python train.py --n_layer=12 --d_model=256 --n_head=4 --n_kv_head=4 --head_dim=64 --d_mlp=704 --vocab_size=8192 --activation="swiglu" --norm="rmsnorm" --norm_place="pre" --norm_eps=1e-05 --positions="learned" --qk_norm=false --attn_scale=0.125 --bias="none" --tie_embeddings=false --parallel_block=false --init="trunc" --init_std_qkv=0.0262 --init_std_o=0.0 --init_std_up=0.0262 --init_std_down=0.0 --optimizer="muon" --lr=0.00917 --lr_mult_down=2.0 --beta1=0.95 --lr_head=0.00958 --grad_clip=2.0 --warmup_steps=200 --schedule="wsd" --decay_fraction=0.716 --decay_shape="pow" --final_lr_fraction=0.0 --batch_tokens=131072 --seq_len=1024 --doc_mask=true --train_tokens=461100000 --steps=3518 --dataset="wikipedia_en"
MLP neurons of a small language model. Each row is named by its layer, matrix (down: output weights) and neuron, and shows model dimensions 0-255. Each number is 500 + 40 x the weight over its row's rms, rounded and kept within 0 to 999. Numbers have three digits each. A neuron's up and down rows have the sign that makes its largest values positive.
Before each neuron's rows, "raises" lists the tokens whose logits its output raises most directly, leaving later layers aside.

raises: "ing", "ant", "ability", "ance", "ants"
L9.down396:533553473438520575520518549489558460531497474405542501497521503481498490523557473468532468480458491482425465445524562462540557503524549527509458453474576608530476512543453567511537512450518495485433525514501540535530509563453529446491568551512446533498459487550505436540456574511502480568504471433520533513516475425491537537606540522507449429543481590548483483414503561514478500514428475517521484522529507446471503491556519461491471543514502538444549475563474472446526441542492471478494490463439518515485569479495459495528560444511505460432426490505467543444482428488567518516553477546450546520542509475489519500526615496584469502516541521489540509484526561535489490540517552502494529446484464496440492489481484486486446493476480542456627503499491534482501535573539501

raises: "ities", "ity", "yle", "iv", "ion"
L5.down66:502487463459476569504498495524480497485517532557467569408511585478490483517518440538531500420496465553529521557510608525509414453593533525532495547488464524503472507501457490438465564440512562472499482514486499466482549502514530524482490520459522469483457523384406496570453524507514530474550501470562506462457522484550479442535489431482507576499461508507455550472485536471484535528550542498563528556466486492497456536545512448433478531484494469466542530483541561459559455407469508489496483517541530507518473463499501503538523450522491436500574483492504460537467542494431597502463465483513537425524440492512465527524484423543529480458445488493512616559496489493540461497476455498495482459541511520514488463507517454519490464518431461512509477445507540352546409537474480

raises: "lem", "las", "lla", "le", "rd"
L3.down486:509498509504486458518531499521520511513498514529511488501525536519537564521467496560485555482590477502447498413457485484500513552488466473557479453519514509522500485550470498532524469489404584498482496648567450496540441560475484490471466560583513483499494506462420469501528504497535500447470497493566557500536462503468451565487448452484486558503480483517483516530504526486483607498530418508507590482484554519490482493362495548505481477538537475506517561547527521485564473410478455543540451416512531481484499472551416470483515475533527523431464484525544546459512489538504515430418495537548487535464483464510503553464514475551503506420489501470460519540507504522480407536478479499425519504485559557436474520479472434473456505473454463414544476538447529420476558554515528

raises: "er", "en", "es", "ers", "ery"
L9.down268:455500478481538548479456567497571480528490510438567463541459505475473528484550516494546578518524513492518514532498552569495556505469539463522516478491466543478535488489556474451437559470388441460520494557551512505513518545486356510494486533458435470501481470531457499535515503522548448487534417565605501481501524409456495488535508487481530550515385503499501586470459579504501455583490545516499550516529546549428537469508519537484517533512593502599545468510485448537541543509485462508435583525537432469486483496506422491517465561436513516507506530553497512444505577477500485422502495538427537500442469437478501469520505502544514521468505489491432464531501478565442466540486497516478478486493525481490496463611456512496540476509528506481480436519501503533546467527491472

raises: " was", " is", " were", " would", " consisted"
L9.down655:520527454476494603520522481566524534486473486509537512580424509522599475469544506500481525538474457435428477578492499544551524504485477511522548559468547467552504563563536520463543573514576467473508447483500478511527487509503492480543601488491505488567439480485522522551557608462526499500501462532460577532471530488506509541552455525471480525474440533516521499554526441459446555449534463520516542457482532461473502470545482573522486551522465475406576514470547500491488511563516534522522418519516503536488509511482480491513514471492466478463564458465550514471517572561504467544500485487529554425452529492514442457494526420557460484461456447434522521550529470526512492568556534587423467562498542485511493479541519545536485553484446442424486437543465461537553457511518479

raises: "ered", "ement", "mp", "er", "nce"
L4.down215:499543499493522531501398525484457497558498516526583379495579505521514487495483448510517436508555490458423482505490517483527489430508507541515540490534429520477508509516580489500523547523482500566454499411458460477478491528512557435452508496521541538502588513507544521526456503598495520518512492480619430446527561441485542536569515521531479494548478476434532445452533508457507533519448548529440526505517453512463574440580474558519509519556515490473471430484493495473476461480476434522518403476449506506526434522489525511453504502522437544537578432473483499496485510446494498473500528562482518477464508514491486499557462492470511483436448525448426517497536542512449502493465476505547448408488451509495572566523461508529505552477405482511524505536472528465497407481558560

raises: "ted", "tes", "ts", "d", "tt"
L9.down108:478460574523500496491435469546477482528471507556491574540494541494509432512515502541452439508483552524486527523454595476529412475519458498497538489495515503473513498507510500554465445488519430510512534446459462561550482498538481543481468571492514486589451456482531458457516490549530504505518500466505530481565529507433548512473487518448504443440386519517565493465546439444434514599465498421541541507519512451521579455492497507520514539503473466472467541532428518564522569497453454437437518409444445493464506488565552485475492554460520500499544501469505507450478554493534523563484497460473426471469489498517479452493523472532568495480592501467483456491532487520447574547585461562462498521446514487558544547513497517503512524497520486542379495503561542587486568488503456

raises: "est", "er", "ness", "erg", "ene"
L9.down376:489498502506527493586525559513546559437526508512515559512476528481473514504543533500529489466504487461499480513557552466472532468606492504513528536485554479495449408537538524544468596535480447484555411555477465560542543497502513549488524543448529531523551475467499433449514582539474475506479415529494498533535523398508506476436530477423494472451492439476474531551528441413484477537509509444507504523515516532511495559477532506476514545500587577530538487520532467512539542481477463555484535494445534472504493475566481508433530562428467510521469616498514476504475463381457520528483519516558486556456476504430553477477491534480443483605470497497438450550512481511435462517538504502533467483473517494454503500448422566563444529496486427483504449446562488497535518505472489

raises: "ping", "gor", "fe", "xi", "stic"
L9.down544:506430513492482526587537510513512561504521549578492447480447476450540505542494481468487539446469462573517535484459471518508489453440563568544515520512550476561509543570481478557449501566483534452473562540474465488466456495536542465453496542527429489525500463515447539476609440488496501527506612524529447557582483556527459486489469513544575476447503548459512465541477488473487479504468486482562526524529463479500503466502538504516546432474444483480501503505484455487512438486507467477518551515494489482565465518458496557509514532523507561602559451466492473536576535520459430476492527538497551558508493470449515520491543564546581550548540506463581431577421529506516456499508513526444492508561442508467477461518561514547611451514476484508506560473486435510471474545541446

raises: "le", " COVID", " United", "ent", "ong"
L9.down6:436471406532483508523467553578487494533508570471485490485478499516481488497552494494536571577513477491521493467491497559527510593436506435470543524460516465463485521504532494539462476557443489483469488448432498465456554482440462551563589496547472510455508457447525509440574495494534508485515525492542473547567487548468463502559427598517565490526518518548503505541495527497493527528531490523413509527400511474447459495493522508543556485522494493471511465510504485519498477524528461544401499524521535501504552519476496534532522454512506523476470524498550569446536496444483456483462541514477442570495496503465530556484520525454493541512505505522497468558565540558460523523485482553531397525437469557444513468417443449451464442547502451526537480578462460518521668540526509

raises: " are", " were", " include", " have", "ap"
L5.down31:524448463500444536512498515595572534495446556481535531503474521546505565568478518575566542498478482505472516550520416535572534504569517455568470539481475499433466489495431515464531470483525498524522483412538491440462522409465518508536569433509467497487477532528507495503509538469564526413572474500493548391510431498525424422474498471522467472473448435528500493505457559565490561579522523475522500469546480551542503462491506494522565491556513503497502444570540547484539488531495481470509520556487546523500474522491488546451460440511465468498491540536498523515452520594485512519456473520499502493462443486509534426476518520502485514506601517570488514566501511574483492403473563459495481540501442600516518572541564504566494478517517463495473512465505475529458573460493470

raises: "hi", "ham", "used", "ident", "ote"
L4.down566:549413526477503518442511563476517521487456524493445460492539522572514489491517508477501463498454429527505504560518553519489530488539468507507489496530448468467531514421515501550483477429562456482544477568446492525577503467602465558507426563533469547483443491498505508518444534546500480589542513447492543461508431472427508496525517590549593522476466543485458533528502546495513509533492559496480473491482504483542535531432458466514486457573452478535544508409476479565496505537453524574495468476457565519425492478518600486485507520492493551445519473512515484593502453553512489489496528522419570539446551442541527507449450467529460518395490498458520402527479470507488520497530501549580538511514418472467472460507504468568473484494468551504505444561473479557456511494503553

raises: " de", " d", " del", " du", "ér"
L9.down687:481572480491504523513490543456464552440529514499506490456537515528491503438506484507485511455472501499484454474498516427462518512480487502497510573450479475589457558461490464515487550508456487477481488518514454447512528515534562574543436521506434416401511477501467515489486520425456481553450471437496499524573513486473529485500553434470501514571494496580493500508436526486491470499432521447508457517558555541554495576419524547478630555497410537500482461520512548446461527513443437515496429436523486470482520545500530487440535396547497525545485515530521460537500482597538516490493528510547483458531519519476548468572527527567579507463504479563523464475536436495553495498486487462490511526491485495461535527527497550388479545485481497580539491502487503542554610541505572

raises: "er", "ers", "ground", "sy", "s"
L4.down326:552474496460502456516443547497539589494532538422493467492456480522522507534496493541445499478495537544473503511508519413465571545542529461492470436535444529487501513472493492447515540476503523521517523523469457481496511556475470483477447531483473466531461530464422536473575472456508462565549456519575481556471521470474413563489510557434477457470501427490547438446545464457451478516511567451563496528511535525458475535468407571446464470503578573472534525411502438431441481524396510534593454503550488561514395450547464525489524473518481482459486462444541534428462528424484487476498509430482449502487477455503585434504429482545486503486449479519509540463473523494461533514467529507504491519541508497484444467515530555499482496541439488525570535508517439502529508566493494

raises: "idan", "ited", "ped", "iting", "ged"
L9.down98:532586449515544409515549500495500509500452503582503503464510458518569507471517506512523512523443531504534527541550563521513508458502478465502438503435521458487504541506427463542544460484510502606500573489563448429558477464449423516482470521534475595497578540515434478550492524534492492500500488463606516502510526493502503450499542523504497485473473480451461507490522444412463573514513542534502565580493539495570525425459546526511505459484447456604505511460459482499475477565479457517492522543503478517488433488575504469416447561571505449555541497521495476560553519508495513501449532441449492465510462522500502537477500559577457490467521544481510478481476471527529521493454463503553493608448498524436593466565513544519491424503466470523487492536430530516532535441469517

raises: "r", "cl", "ty", "g", "ical"
L7.down421:416526485520515485518538476453575467510547489503479612433504543509541542523436540483460536481479498512537483536434481525527501485431455485473503471475529481472494501568553433535466532521456510489507551513536467483516531479483628467483486544550518517454478470585418577485446473548541445511394547464492513530490455498485549436525496612492558491514521478542474576478441474471499535476493500504532463506465455509514525484468554491534538470519527505522527529567554589492471451479492557528491483500441600539561525446564515580497508467490483493474475528508503457551521561504457546478475437535499520532485507464476500443443556458521472489505499525571521464494468474438561524528494428539477483541493479476531482445525550482520481477470485548472461372486467522445458532433422542

raises: "nan", "nis", "au", "ure", "ung"
L3.down608:544494457514576475556486489441418512500515471479459508540564455513516497537490511453560511549523477463489527472517557416586523515504527534479461524451470490512511533495511494501535574424564443498482503490530498520499509480561511471540508526539533544514483513494464543580546442496477554561496466522448442475469465531518482556482555384555476443527527437522504442495534459475586558478591542497467475512495541432535620489489478511458495532459546524412499454498440546493437487580505530380459473524497481512507506470527493420518476346522428480502434526539506477527495490546549501493470470517522472560523553510499509458518474501486522508490535527497542467562505549509491552566472478505507508500453557482519432544426491516478547514487455508517518533610503517491520519517509537

raises: "ing", "nce", "ting", "n", "ering"
L9.down334:504538445465499497427558450370520553574511506491537472515492445518490538526471530512527486494398496439487482571498550436502534374524571509497469528531479542424470474531453524472470566500516475487452464460462451513542449546533575508518580473491512443554521437442505530490491449529561527458507495530600547454533454472453515541449504497531438487521495473485496515505483436482466461449498518601532490490456505477493550506506489530507489554483508510508487508460523490474478493476555568466505493494498419558516489400451557516424457490515440498500575480471501547469470443488530528475480545463452496493507476560525481453519445532522410406484474564577495519467482532549443473576508527556548562562481478543505474505471537464512484472477477482508481556535446526483474493504523547

raises: "m", "ms", "mber", "mb", "mu"
L4.down146:492537552473511464505503484473474577453494451493473497512451514479534510535462528471447502509486444479500525503487538445479458558457528480439536498509635485517477480514523471549456486527417499531490518471493507449498508530520597471463415476488482444468479461455423519453521546521408439464424513507482495448500497581468472463506453395586533501524549473549509481503482533491492603501480520520478437478496512501535462470516443522517483509549501467531506476487517488495496488489422511435473551507524541449451488471501496481576502408506482515468583530539478485553490494496468472509494453525496508471527500433432535447516509440471497484466564588474462540485444540436570469555519458546467545516498513475544538595508451574458514564483527489448496476547577469585470547578530417

raises: "ng", "gg", "ms", "mb", "ges"
L5.down431:495536510517498510545503523445510546547551548486436533547476448467555506501545579481510550529522512475513548548515514520522493550487491573399483500521549519492521492474414524571473484486466448530471563451498532489445491505473509442548490522531494605543503560494433492464491450436508456494496469555499511411500498505522480467526477571539432491452538488468444491419487525463456450443512548462505485516535555571523497476484451521435504462561481499525532545489504395402498543493518502517517547484421469478390513521443539501459454479472474517557496525495470484502467515602521527543504445501477474505477581474527531511524579501484514488471541510417452521543510530477448526473439480495466439511566448619448456510544471520508463454483524438522516477446501582463541549495488444

raises: "ner", "ning", "tle", "ched", "ter"
L3.down268:486452500458568467453483591490435465496418463544538510458522438577521490488508464497561520464456491516495472481549502560484496552417522531535546538512524539454551581465438516440458560447555532496499450505483553499522517570418527480507454491525507445495490568517520482501503500502519487469481542500521505551460380542504488481528495486546442464462560512485551585513552478542532504559486468508461401533501490469563552476557488533447519531474423502546471451533462494516498493539475565514475534468547494494530452454558489517528542504456561489575482509496516512534563440496468463524471558501535535563472510521490544498502516459494471472516430442501575410476539481412511590507529488538532524567437488514503523462428509541528537450568550423534518475500461437504450497535531477

raises: "ery", "aged", "erson", "aging", "abl"
L7.down624:504523482505524493491552541510547501552471554481535487523462517468453470467473465486454528511502507548461556484503509534484526487394567424527566486481512492475546500518451462520531458513479515562523603504498498505516474377499418524511559577495517576486546419471514447515518490512513461548527502529568498551525430456520522498423556483506493556398501525459496527476531513492498453504478468507486460488538520491428551451514494456511429494531547576472574478495498545510527504542480412513400497456498562463538505505541505538420454524484516488531534457466466514564543508471461490535453554496484477487523417526498516522454501501553536406504499504473477507470539555545395479555460527475529553423478592538445482521481491448595533454465549471510507472524484590531507463494547488